config = dict(
    norm_place='pre',
    qk_norm=True,
    attn_scale=0.125,
    init='normal',
    init_std_up=0.0176,
    optimizer='adamw',
    beta2=0.98,
    lr_head=0.0174,
    max_seq_len=1024,
    dataset='wikipedia_en',
)
MLP neurons of a small language model. Each row is named by its layer, matrix (gate and up: input weights; down: output weights) and neuron, and shows model dimensions 32-127. Each number is 128 + 32 x the weight over its row's rms, rounded and kept within 0 to 255. Numbers have three digits each. A neuron's up and down rows have the sign that makes its largest values positive.
After each neuron's rows, "fires in" lists the words (lower case) most often at its 100 highest values on Wikipedia text that the model never trained on.

L5.gate322:150081179104127094110097073146107143126177148085103166136107130089141145085112129090125115063145149132110143145128164158103119110103074118174135061153146114127088073147149077146141171181123151088154154126169144090136105136138140172128115078174102167113113121112131148065135128152136153184
L5.up322:134079185082139091113157084163061121100163153090110138111050124097168116127086118122131108088134151074110120170122165150104128108075124105155115116147154056144073129135152076125198163177132127132115162123189118095143116151163155157104102105196130139114124094134153141108190124123121168181
L5.down322:132172111166141100125120104090165100110115066181172104112131147128145142177157084142103145140129121118142127131082106132148137123117129096146090122110145125140160192144125151171156149098084091114129093135129118159112135109101154106109198139064152129110149117136112182172149135134131129057
fires in: "on", "was", "it", "starred"

L10.gate181:119062145166148093130147084126104135108098106150156111074120122141110173128138129104152100149092121134103134133168140126142152183130122125133097056123149078114108173100134206118178129184157177087174104111143124131146147105161121152133117135076133097098112195148129122065096132123109119144
L10.up181:121138136146075116083070138145160121091116131062130100127096155164109095109118153093127129140124132103084138158106118099113131126129116140101117148161098135193129206128126199092089184097167143141141147076137081154137118081169146173152058124097127164176136151170123159129091079159168087071
L10.down181:122088154111151092163098131144104130105088158105141034162119119102128101182201150142135134141138112121120123058184171118127133173147131137133098127115176094087121135145134171190136115153110108113132076175164143067182128113136153102147130103095151137163056173150115145108123110092088110168
fires in: "it", "i", "they"

L6.gate55:113121142137096102144114082134101081120152149142142134154128149133100181125172166144143172113146113158126116151126130215121101152152150142141094066136158129106177187155157169133058110183083136102120099110139145143159085048150115132084062142165132129190131109164134174139130164056125170125
L6.up55:129157152031090142086157178064132119137119045143106091163143120121183130161138073108145148140130126120089191111088108129133136106125095180178119177124171127106169096136086172112094122159127110071177034120103182160111176176130123177116136092135139141097116150111181138128078127110172106069
L6.down55:132156159159111147045198113185178118144116132098146115122104136139110159166160144114056096123145169162213126111143119181132161137106119178089136102117176144180122166113099122169141116167122090146111133202142178152158135122084152201147104122179184093137146083141129141097102102088117097088
fires in: "and", "was", "is", "where", "he", "along"

L6.gate177:066109182096126150091147109167161113143194074117151095140114116083082096090102107112101127144118184116175109146155188169137094111126135119100131101130100131086099104177142142212110169138100127135153172165152101171134083106145086139122167090142208184077161174115110102100112153057119110159
L6.up177:126169088124134147136094083142166103151154129137132108109082140050100063093149048110115137104169175132104115108134150164132078119061102166115192121141165134108132188136143131117160077053130166135085094110177119144180126145137116125110197165092163150128116127123137104083082182125145105143
L6.down177:066144126139155112086119184139119116169079174145157067162179122134146093104180070091135134154089147127142097095084096119171108035090103075157087135163107087103117140150078159133126124118117098158122138190164135091144111154164117117098118136129129132176196135161126103134111071151112167141
fires in: "that", "which", "also"

L6.gate302:189109184135114161090107123139107144144150135083113157111162164144059132098103180062160092129080166164113092132118139119130102134132085159113149087133161135114137108140169137078087118138122117079181146177131137080097118139165081158120107152183147144095069134107121107099155064124154116059
L6.up302:150134167150041198094131168143102051109115157111126133163163122068124133105110176084129108144122161107156076128183097141078151109147112147121091120161136127127119080102102103113115130141155162127137163155158139149159169151145122128174095170162126125085134139153132118164135123113110164158
L6.down302:151159130116072066123063141116167110099182122184182142171167129134126175079102098168064096130157116114153163157143139134140146123158141092113081069135155153106132053135194108165156073114142117156125153088148172103178109093126121149126114138124072174101119163132155160117138171113147095136
fires in: "after", "as", "when", "at", "following", "while"

L8.gate98:144120205135090085150145129121093139114165137138137110145093158144144162160107199112127158084060150105116143108144129121142119182115131122167208144112059123149051143114143137113149163158161149101177141195111185177108104129153113148143138102154109226083103162104140157115106134115147069149
L8.up98:084111102169075099164119060164089178079119085173123075147131126143093117099170128088118201134143114146140096129152138193121148091131135129123112082184193139131102129153213139137105078165133087142145130167187163132132161125101166133130111148110169162132111106144036139106085152083113174116
L8.down98:079150113133135154092147125166129190112126094149124112119147094141154093122134158118121122115113144125128118089153079091116050172208132077095165149107160129141100130084152075152116104112122119136093088167115164132105098120138115119121089135121147161143140130087150119100128124153147109110
fires in: "that", "and", "so", "since", "while"

L4.gate138:155162142099104057118112109119157121126151120114087091156183151151121144147197137107107147062133176205109097107106129131159125103145108136111141112118084130138106100110148155155027147153132171014156155138137168100148101130139113194124077120164104138176161179107111148088098141089077113131
L4.up138:084118148111081123117153170127189081104114183091108122135149139098153094126083114159075182080181179139055126111136115215125129109156087175144103139121136091149126164130099123081105193199122113192122069172120160054161146137093115111133125126101071145152119110125132152089111146119115187163
L4.down138:065133090142128154141101099115069139085134122124118116100096115150186146178021133107129125146092155111161107145129091138121137122134170138119161155085116151114138159162038159130127151090110139164153097075152120126121123161117127187086138069128107124157160122124178150154139120167143109138
fires in: "been", "also", "only", "first"

L2.gate348:135116109151139112137130083102179109150078153049087118088126128162112208187145092104160125080127134170111092072160163156124135137136118199121152103133126139168115095160134151140048132092113139103122129076146141084156103115125181136090128138082115139092126159059093074093108139092128095098
L2.up348:093125054115113120173152143121158108084094119063129138026117105135086189133072062144116091127166172147085097074134148182114128105102123160131159138100095095180122185141094114139107157133057160117127117072192108079109132108136179123055132150107077072090143130114121135109152113114135161143
L2.down348:138114086078099170178172142150082145042167098107143123078166148070077145085108108157120113130190136118146162106103124112105096126069153138110083131084082106127161194107051112143167111167065209160117128118190125143142136124083115107071116124150112076123174172150146144136114140132153147160
fires in: "year", "years", "thug", "volume", "weekly", "week"

L5.gate339:148121090134102099141071139105167115165101109122131115082206123083115079095123147075127191116122146137071038115158093133169142139172151057180130087109139143094129118138099121191157102129114102120117112096081156118145099124128094133138063193094124178115152167126127164095096137079083116149
L5.up339:108115085127111167123106126166086148171143074139093144081120134104089133108121118154166109172125084148104129127171142151194175132175089076085133125056091106168082151081179176078218133138160134120157101100161176137163168130150171168142177137157145093181142073153129132136106140158095079137
L5.down339:107120125179067102135120113150155135147092111137153131154166130100101129151100125069119131115113186132076076120122063070184153072149104050147124142086171170076104113129143117135113155099123090190109106136112128148161084139172132102079139145163089184111146195160127165080150072132050119152
fires in: "which", "what", "so", "revealed", "adding", "with"

L6.gate187:124121161155089216094111113133090146146184068102095105143106161120095138136118174119122111170187132171139112126181163149174066165136088169100131112077092145150127127113113163107139137143142086052170182159107096161142100105226129151134134144135166145152131125116160159116093150138118118076
L6.up187:115148135087135181157161160123114132137189127107166138141097140169076120167080175098156085168169110158165069083142111134172106161122110123107141085133160136134163208120085099119110198212110145067159140148115079103174146093165134131138131082139163119103157183076124162127099104116073144073
L6.down187:143159116184146132090178102129085177168164130131094131121112040138125123110103101151144103126141104166128171156132136101120191167145088164175102092106072149138162164051098097170137135094096120120126091147138081084117137173145140147108126155061114093078145175101085129105136141184106156141
fires in: "he", "she", "was", "his", "is"

L10.gate12:086102148175164095143120141158140086140164152074132147147151111171146102120111130155164133125146188102140143132070114158158075089166154143212103101189116098121154129124083058111110158130179124126141160097064189111155097121127116105137143062083137129182182150121100114151139111133119139112
L10.up12:135171174089139126117111123097108167174167125194118145151157106089135143079058154134119171152133106127141152194087176139095113124169102083203088134198114091111048155098079130125176119160132065080194164151114178093139067133084122108151144097137097143140147133153147106118126134112136144112
L10.down12:073097127143140099139127130130137182123192151086075199173125029151179152093075128149125118107136089110125119140083157104120095184135091112164107116155094095176132128168159135140042131125148134150109129065113155119136195100128097142148095133104186106134117137179106110141074144088161110070
fires in: "of", "and", "in", "sciences"

L2.gate24:100115149102088070075172098101116159143103115105142110084138215107122093038150129108185112146150129116099144171159094123138166144154071141127106080122141073114144123192120182150108089107145118101091075141111153159150100147171094165086108127184134099153084136085116133053155122115191129165
L2.up24:113141127101124091080169147121121119156079153074107103113139188135184121082197116149133090213129096105134163107164128128083147188200091105152109111110064118101179090225073177157136099118128139130151093083120083157148092141122076141113141130158111115097156086115144176114081140131152100118
L2.down24:153110126120137155136124141128130123111147091147131151130144075135123118158140176108127136116135123098072120134082098137084090129143213120135121125129175106111103124066154108168125167107152112163062159092134135126187133090130168086117119126187117126141112116103124078178110117152120133126
fires in: "in", "won", "after", "during"

L8.gate365:115087201116139128133111092137114128161160139103141079117153111066034162106168180108136097073136177145148107155122113175136079146104105055142155101160075150163069110132158090106106138137179136077071119184129115161146141133129123133111152133145150187123102175091132125154115145135091123077
L8.up365:107108155093174052073172170183121115107121107139145121072147099124100132149136168157148137117099169112176106123097097183144133122181130064179102140145105137112162100102154134131124170161140164156109064135107143069101126115120091122087084159170113120099125085110121144215214140155126150073
L8.down365:144128102130191097157126113116134148076169112128152115172162083098151118102084120159179115114127181093110103159103127129098095094160133131113105183114101125150139119066159152169111131132099143095176110121162127107075092136170180110105115120080158140125120133132148117186110133149143160143
fires in: "from", "by", "with", "to"

L10.gate54:117159107097148102150074123133123093157117195137125133098164124092057170157094065125198108088074094141108054130200156110098105118127117124159131089140103146121089148087068139164125159189117143155160130159132055170128110177139087142114125103129198121126118185085113134025111170143179122152
L10.up54:114082127138113138136139163182160089097221134116167129115169141179073144070120186191149102125032156137110159142170147186139153168076159164176139130141121113139144065134113130193144130174115133118139144101105121074171157130154115164173138071091141122101124115107062099138138102128092160153
L10.down54:159140144123156118141072122084109172124213161126188123085191170147188091104130146126155095140180153101130136161184140192094131144142079112194116137158101178146146105120105194141149199095152155181112113097106101122167161094104128144112152142164109127147074147133085146126181110080089147116
fires in: "to", "not", "may", "t", "they"

L5.gate7:107084149125119101071056140092144086211067151155111082165112153104072157121171099101170147148150183167142108124175133120190156154165118134131115127114186103107112151181157166134170129118133135075110125131119138164150095118170126134145129117087156101144182185075126118153159102074112136137
L5.up7:068097130107148096059075212134075126102141150112149093119082151095100133097128107137165143131149126163217105063120140140147124145142118110102107106095199159082078121115096200130159192121129150092170152097171123104146092090161134120142079166132103107111119160143184119098181145122091115107
L5.down7:135117125150084046128104138153120102161063121139140150141099110133100126104111126140132106138137191127206133151142098150100170138116136126080082163107080145085160105101107144122173126167122102095199147086131085131164079119091138050136074172175100128118124169189114157048163149119125117191
fires in: "it", "game", "term"

L5.gate204:125144111165114080140130071168220154144133151094124145110131125099083154088155123092147081075141124118104070134122120111118113194122147160107136128116126142091163101158172080175085155152116140107160095121070112146115080150109155135058157151145097119100068148036109172103134069080168128061
L5.up204:182140126151100097073192156132107121098165142125117166148052094168129110125111150105133104178149178132107141150151125154124116181127126186115126133159181142050171085098210124134111148109124173116079095130074106114136109157120119128110164083117155118109174118161133075161182138098190130097
L5.down204:099088078173091113160110123142162158111097123072155093143150135095146096148142147114123139137112061207159114166129103146074089139070100112120077153145107128156150140174078103169161158110106063152156130176097152145146149169174154109143141083156140089140137168107135134144088131125118139042
fires in: "these", "other", "s", "its", "both"

L8.gate58:094117158101089150121096145100152121149121146118131156131103190095145094057129126149149106092148174151197132134178138144167097099140104130171094104135142129136121105146095107189099150117193114092143077148118147071150101205137101128131161162086129138152159059098096127191098122111136149083
L8.up58:141145112037132128086183113117138160127130119170128090107200120117142115175137096192151129146229142078127150138178121116090125157118095075097074066118082087074130162105143142163209130132098170156133119154140100051097179148105119084075103128119131152137146095105177163153136104106120116079
L8.down58:145148136159143110081105122109065066111119164095111153167172150154166130116142182179140160115171104109071134088087183135041115140087169109149129078124130141110127152101123161144153080078093101175152173110202129103149195155135123068117142081133097112121110183144125125125160161168166098104
fires in: "with", "of", "revolution", "by", "for", "headquarters"

L5.gate55:152134101101115095098183143147106110153123125083094190197134104089102091175183132118120100159119120162052104178167158147136118162081071189114155110135112119128163114156090087123103149118105108102159130064007131134136124159155134181122184106138113163116131108140156092117146111113206100092
L5.up55:154071227183052129113110193192164150123142075114129139105086143118108104105125080101144087086088086125109115181141159116132129136115081180147064129139152165123124135159185127156112140143109123121131154149128182100106175127081153106157138136162085141127127193106093160093124116107150117074
L5.down55:185112167120162115100168127126155108121131081117113155128132124073092089105117088157171130153109180168144113130097098138109095182139134153096110133144190141186116097127126160135124096154156136203119138218065101156181117131097131125105127112169149089152167155110121198136129136068122127120
fires in: "many", "other", "some", "most", "both"

L8.gate184:147151101121171129114130142157064088127138123104093136137141144131123116095144148087141117150112145122191154189206130156178103041129089156089119081178171135108101161205178130147120093172125167125154128140113114153166123142239101125132134118091158141168121093122075158117132129098132143150
L8.up184:072116130075141087229175136165139187080118169185135167147114117120110148148199101141171106137103157157196138208135097091096131164064126158068157128112188145144113152114147184112088095109098148191101132119155140094106134105156171109134104161093150172184094154162142157120105163135082123118
L8.down184:111126156109098129132108156110168099113174196107164124171146119147131126119135094156109172191126108059096135115140133185071162108137129156131181179119094125135156169107121126147102144092136117128126121121150125152123187045070170104164130095069105193060131127084162145163109126154088127120
fires in: "of", "the", "in", "its", "rabbit"

L8.gate6:149164129139056118133052121111138157174096141104116108122108114050099104119168106082164145113085138107162135129194099094153089103087065176143094075112131093102111139166175155155087074099134134097085108135163183107137078194145109101056056130132146134100132200083143156113072128123133104167
L8.up6:163116163081148156137176131141158121124105095165072083146079097116105172126149092151153173131111120118106166107111132072069170083083099174169091115138117134133192080143146155152152116064120150182163149068111208152136158086081131081067116128117147143115143130168155133138122167116188141191
L8.down6:169139160090179097176158132114075183091111106119166109182157121159119117139155185138109100114140103150074153109106114178135178035105135105132113130157136150156145136068077130131165177164123109125107149157067098104144108080137176171108158204164137134108091096133120128110118102118096180089
fires in: "for", "when", "after", "with", "how", "during"

L8.gate152:120108140173134123138151141126175117144197098129092109180094111154161081111084125093207171201178176124140088142131161115182107106129088130149098138158130144124087128171143161129062173138145160129180105141093189102084123187125125131143122165089158138172172102134143096141097157068151103117
L8.up152:059101158107181122111115104170173140130087127099089139144134134098161129136068159112089215136141147164111124140153130151161170122171105095206177122152111057140094142093100137146131166162154153141124091151143176141119085097106116157122065133132155140123135089140157141148122179148137123068
L8.down152:116085155115142133099114159160169147155137144108119146152113106127138125128082171157125145129155174111127133142149134142131113132086173156142113131146112142073104141155138096169064200051095084149151096167118191139144077160128157114118102116102164131117175119106154159134098144176090165170
fires in: "of", "in", "for", "on"

L8.gate100:127119144137128150134117139154129085191201115093142136152175149118135134083165102123168111106113116154156153173163167120132143086074151115115154190132119108116090135125115076207137176153099124116130075175118156139134184149108157140197130082155143120107079166083113120105104169139144138097
L8.up100:147092095098146103125089103147045156159110130074138134101130178063092204113122144114115168135124113135166103162140159116097153134149089179099103126130160104179084143149134082154099119196129139157096131119142082121187129119160093160165125141115127133145110168000147128129141153104180136167
L8.down100:166154103154164148125109153118088103142204136100176137059117128147193083132104063101181141082140129132171107108206137143116132090070149102150141137141089147136151120093087173181157162088088169131140090132120070174196187075140133132159110130148103109140113154149110115104117155097168131104
fires in: "to", "not"

L6.gate140:141123153123131176108139144157187129101094115088085140152101138137107132111192134097095129139102181137170128136208101113145139139151175107167105068142107165107090098116093140088101083156152137116146125085153164137145058164187137134100127058115153162076173146068137139139111178167143177145
L6.up140:120144111122111103129143085161161123126183113086163099120096051161135107105098171151100220087158157130130136169150144125132129130121141091138163119158155092152146143116100033193084126176118082113171182121146080146107172084089097139092172149143142144149117154129075127159067160106129142156
L6.down140:096100127156151136115097096129110171160169113174152145105092107136125181153145148148045127166108094115118123063073111085164149152091118157144155085118183115129149105162104126130098137169171120133186163147103166119145148100110072163137123155115167187126094138095113108064171143142186176162
fires in: "that", "which", "by", "enemy", "help"

L5.gate50:120124162167086132064115117102167099181098169067119125082172131103137163120190151127122150158149201136101107122128160134124103072123109175110165187079144106101168141089112163122100109161125096108129080112135138109111162142167125175112138127162119141137087084116153120129130185115143120127
L5.up50:098136089118130118119152141135213094150111150103151067087135131137145131113181141158102133157148125101154100169149130089129079116127121104113160115089164102148156136177109168134084153152101099104163118085143108108124163181152075150109116137094087117095142132131218138108126119096058119156
L5.down50:057148143210128094150140132145153171121167109163182112152102171108179132155115151087139112097156160162150064097161098146149118125184164133147118107094135164097158101122114182138089146130064193079128075130177149145138075115135124085146174100117059110123122121186169146121118134151070156133
fires in: "also", "not", "t", "first", "species"

L10.gate375:105175111125139181107095166133122162101107109073124117093089166140159161159119168173127171100119133125178087082122105119170099112167147145206149127129089155097143151138076151101100203135135145120109091127176159104132177130104181148146098165055140127146138105151175133128145217159107097119
L10.up375:123104157133177129161118136119137114091102104061140172062114156136091154094063162121141138111096151192153101194134137157182086112159140164065164121108172136080071154134152091188142087146171168117135141165132188175111092162211128124136128086053146127181170083117127118171102139093141102083
L10.down375:130104116132137114135133116181155100142110206141111081107112164100184121128111114166163113107095109133135108033107130104066119118166128135128127152148123121056205150124101192050119153119124108119125112124182118117101138136058130088121124132070077203077115102090179166140169139180136125112
fires in: "was", "vice", "been", "minister"

L8.gate222:136125104093160095120117151107130097085176192133074201167111084149190136172089178117159090132117169110210101149117136187158104171173086097131089087143139133118100111166177142115101112144177184130138131157087174085111111161130167048171155117175110107192131088092148165184125154076163113130
L8.up222:100136094116167113133116141129152142123139073112134069160077103041163153135100129084095118089166193141066116135103123140091120089124140072192132081108142118153088151073131128103083159164084140149159125119097137132170146097095170122159108072145131101138147114088082139134133088126127164198
L8.down222:117080104166116143124144162139145193137115148135115109140079128119116099114174123180100137130099145124131143127100150162136165143146142101165132154124143122161129078113124151163117163139124120121140087152065213131144128169124074101132096113116140227166062131150128099138158085131092143111
fires in: "of", "on", "about", "for", "around", "in"

L6.gate116:161124150076123164099165130149158124101151129079149068104083156123123148195106151093144118179088149177123134070136135149138152137128083115179174085139093145130095106125128157144096127127172131092171197136139128157148095150148117187111098107147123215154096102107125190118145134143156142117
L6.up116:160174161150088111113103108111044133143180110171158080131103135092115127107170107118134137041153172150109186100162140134081120097112130072148085124145091162147064163116098145136079124123154141125160114139083127122105122136122134151020146051135109171148160080164059133111155134116148180116
L6.down116:159117065159127122150128120089175148136071114192099159176131099132096105144180129142118087097081085129140184162096157115124099163150146135174113106129180121118133129139141091082152151111130118143157121148088143118133142113136120174134151137179105210091141149146123157111123145121087143134
fires in: "to", "that", "which", "also", "possibly", "found"

L5.gate290:168134132113086170112174099123127072088109165097090076102089188082107118082075115078154112109084112159072110087130131128122142098111160157121112157160117158133074107231176107090138081134144118115046172123158146129113067146149110137134134135151120125139133129099132165122129060078112135120
L5.up290:159153185138119112136168086063119127078142112142114135184136096111092132095116123154188089172162119118149194133150177144139164119156095131113101118166094174109196076137168158146160082096058137146109130117141153156124164126115172137178136120096051136077129192136161138129167209070163106157
L5.down290:082146144132124119159172116180155104160098101089187097082086073094099135132105155084140159101109106113075160077155109135153146144084071127117116129073131160084180163119137147124086147155122155101132140092182138154108096084128086087067131190187106114138183127097162114104057111105181066201
fires in: "year", "years", "months", "day", "time", "days"

L4.gate91:151163123161100163159180107110170137132173075110104081132128176107065109080109102094114099152117070146166095149170101099139106105114193159144102080127134137173050137127152120121133129133123086158110131182159122136094113144127084107179138111169151135151128121121096151093191113066134096102
L4.up91:027092127116078094076144144178127153141102147114134094053129151163156122094150162168138159172146125111081123140146137135109132161153057120095111115119102143142180123060125143174135104067138167146155082124054091158140093159146137156121153133133124172072158125142126153102133120161118183132
L4.down91:153076141150142127094085118116129153138112165138120110158112116114121134098180132102130130159143067162105181063185168156116097061150111105137116144147157104094138088117125159087148092127162110119106096129109145137126106173113115191088176116099134105100119178142141137043128096058086154118
fires in: "following", "only", "first", "last", "another", "important"

L2.gate87:049128165124121119077104074061147095108100082162167112128180137154165088169128102094127175124133163183150148101141135110148153149132086098177143159153126128110139127195130120131163127129112167086148146101025176104152145177090125157142118150114115111172163102082043080103087153123111136096
L2.up87:096144075132128167038099149096101127063136088127183165098148095129122127187096125161112174180199108166132148121126174133154136124154112121127086172161121060143129123136135136069136133156166153132141147107134173096140183152110161077204104163129113079148135083156077126181089172173118147062
L2.down87:183099116184167139063149163202126102135210162117127116148131072147078145091140127158163077147169058127136122109115145124127121110142118131086091133111094108147162135086170126134100135157145116139144132168220151176133134102109128070155151137119141122103111099139206134203097104139151145145
fires in: "grigorovich", "quinn", "investment", "electric", "finnish"

L10.gate97:066212156118135143037118158123123125130172150109118148096171123136119120090126106185120094175164116147138164124183148172119175150040151149107127105087139093145153128138100145139151149127071095116164132128108105169150127123182131088109170146083131151119140192138155147088187082127163161088
L10.up97:123083139142087153113147142088133115121106160133162106092163099098118079174070110161144143123140152126142129051157112146117095074095131136183155098129151144126096103140084139136140202147109132140165146188163087136184098098122130129098159130083126104158156133089225150109135135132135108116
L10.down97:122117155130157108132107156108132141108160105110067178080119113133122133139143174108126077196124171049056164178080065136151122149130087129154134113113059132135146120086096090132124173112141152176134140120184121184073114080064105184141081129167164093126091091097207134153082120098184148108
fires in: "it", "is", "was", "he", "that"

L8.gate178:169164153157120104130084111118153077164115120145129141133116163105059157146103122051156110150152149144132102065112073105144144170102068114110157096132126142151093131126151162119121153187027113136155100161158097078126141143106119135115121115147155076112104162060093087031097162163143119138
L8.up178:109187146167132117142154101176120119137117122160140104083158106121151104113177099127167121089178138136096111184168123059149089123054147155129143087149068090124144127129162119156117097102108147060138125087134111132120162139115111062089096079094134158071105127130125144122097135104134152157
L8.down178:176113089107154102183163140071120110083168146127117119100076145131106105110091132150121111106107091102165150108147085107156081107106155165100111141165156096134101121125089122073148140173116110145107139139171136131086181159132107115123165144149092147051127107091110138118152082118144154081
fires in: "to", "2", "not", "later", "never", "pursued"

L8.gate46:169106168155142119140086084119120132141135182076210136152137165087117136108111171118101076136170098186104109136147136167177110136164078124136156197120089139145125142153093133126104087202227142131123144113100151118130116139083152142152147145158143174176129157036130150214054121175118177104
L8.up46:149133161083176167050150119147177109140119111130160205143101100168096133139166090159145083136116136144128198139148107120157112080156144106142137121098160093130114167106133140066153164147154112133139119067108099080115149133153145104103112161141146141136168150173181121119088123149111108061
L8.down46:102136136077144108157100089127055113105076166154157078146134098152136096107116136147122126129112083107090092141107135140098132099107136040105086094163057090140103131093104170137114110143124126104126083091113125150085081135101053130075111166111070172124139191125146136097165133104160172104
fires in: "with", "for", "club", "0", "joined", "against"

L4.gate262:106084137078083162159156102168104093126136106161097094124108175125166094087080115116176099124114140211141122104133158146162167084129091154113158123169094189112055137148069122132189159143148123121117116095168169110091119133123111110137151121117101157130129064088133167047145141125155109145
L4.up262:140157127192089119175148126134198099129141124099166145140153078104076093145070111160153137105128132104113071142126108171171089135134155170127095107128086202182187107119102123129133103103100104137185086128168151144119092135114085126079140138094132147103159158096093088124071109155155163118
L4.down262:108139143096086159142209134124140153124101055170164146177144114131140158124112137152182143098159134104130137084132128129111141124150113144094091104195144140096114129103169081168179125096157199160076148123163126054156116151160138131141149129179096132104167118087141091051132165148129081098
fires in: "years", "months", "few", "result", "career", "factions"

L6.gate200:088114200146118123131111089135089106160097163100159131244076145059103122132141106133162103121185131145124157116151191130111092039134119079112089100147106145115122131184113141127159134096147132130093097099133097129138127144127153135157138119103156142116129132072133147118106123118097111130
L6.up200:124149151154095103080149110123099193106147121123124098177124123141143121103142105140140045144077105148156112126136120154108190175124078087065078135083125130111157096128144203154149127151108095159125102105157055137184143087092146076105160095112215151122161137087100162130180105141141139101
L6.down200:112080130140137074153102110132089219134057122126125116094178090105140136170214107151170123126097134154093091108163219108139151107133086167142087090092122131137159106105099155088113161138149158120189164103151122103133171142090201127100164116117062159068116116106097171127101097117134164165
fires in: "that", "the", "they", "which", "he"

L6.gate111:163058207128101152144128094132194132107129124085133151111154130215111160088103116111199119129133100169119127165184145107185166155161126153155108100087179149162151093153153082122083106126096117123197104160097153175117064099192114117105136155115129129143108151078050117132126092143155062099
L6.up111:099106157116172107182175110131138137109121061148144111137142129151162165096148066178170141095107080098111158077166057145161143115135152087179136094081196123139113096123195123140117117098156156153189174083133153115119113122157129142150104168158139198072131116101122156126134182183097145127
L6.down111:172107137140095118096129144183123074171131109174161117089153115148119126068124154187130076174109093141126129132083192113153111156193165177130078110182134142088128110158132160081160065095146142163135123087150066089154109114157120165064151145187143153118109125167120122080180134122161118143
fires in: "in", "after", "for", "told", "when"

L5.gate8:153112103082135136105175087084138145142129115084142113133099177129118126127064079116101095189113074113091134133144139110179187092159174145109125127139057097129148113156147104145162122103153121147126110153174120134078061162143106110124174115113133151125124098081099132114156093118150102141
L5.up8:116104078101117164072084119123164157146122106052170102138167134152114146117127109132099142159090104091161139126134124132119093092145107166100168152140100122090153154163144132128151124154162101135161124124149085080151092169082108101157132130136182094053213096106127125156052160165124139054
L5.down8:135144130108106178142112105141128146180162105098130159102155101098104112133133057119105126128173128105159136133112106112149109119157170113106071139055177188136144090124096131125117061101109156128154158132076096152150153156180153091174121124112147062136114154147120099090178097139138126184
fires in: "that", "following", "only", "first", "december"

L5.gate128:131097073156142142138080062107155082138109114037064160155084199153176143148157150099123091099100115183129081097123122110151131137137136177168120113163149120096124152103175187141073088184100143112154112157128055141132101085174155140101119082125135147165098121109143105085072105126130184105
L5.up128:075099124163125177127194118098148125149137141148124153136169144167114132098156122105140104177138147141072105121088061142158174116136137155089130134131132124141211172147128165139179140188076135139142061120123093173140148137186121145093163139136158088110077182121090087164095103176161140096
L5.down128:149080169112090144091112125124082082150127138156098157091174129178123152114164120087128106110077172088112066094127129162146181164150112108152112128090122110128120169128092188077092103137123182159157122108163071151131094097146113173118114069105053148165049112153120176056144120132106126179
fires in: "i", "t", "s", "things", "ve", "we"

L5.gate161:174140080139111094134106123097155130161102088115128167127173172141106107107128132075120143057141133157145140088082173154123095124138110163089145092131171186116108118138125134144072143135099138115164091140115083128104107119105135140085038139155139126111137180110119102123117152062102117112
L5.up161:131159109122133169112188124072164158125113055075134078158136081157125086084149102120123125113123103122137141113133145048104106089122129188095110144135153176123134151158154131117147060147106131135075083145124114116080145153074135120132131098159175088047152132079114103094185174060180150080
L5.down161:078118095176128149079156087116100117147193128159099124134149102121139081096144077079089091203112115139146109103148185130061161135113154081131134137170172091106120169163100116175176073085144169121136153074168146111140141138138071119168173112181157102080106093130176132145083116142135141144
fires in: "the", "part", "according"

L8.gate306:127064102098147079135156180050196124098176121090117128107150125103101153114093150089170113131102140166120098152123104140124173142105107194118130121149149146156171156125187189145121119187176169107215116149104131145119130157138127149100148123103160145130095176100143106099128074109112100089
L8.up306:112128212159145152126147193194078143120132098143150148141141130141100133137180157176113105096166150171133172181102150110077146162109113188071083117080124177058138129130129172107141114164151123153118118121118095116119142109127150125157127163123151078122199158152129155111179155146167077110
L8.down306:194163158143081107126105119117120050126091126151131136122174133154163092122143103109128105141083111152112178164158169143074160093102121149066112121180096136069118112093117132154128098127136088165135160126118133148124037103148065134143104123135146123152096148122131175125126137148133130174
fires in: "that", "the", "this", "it", "its"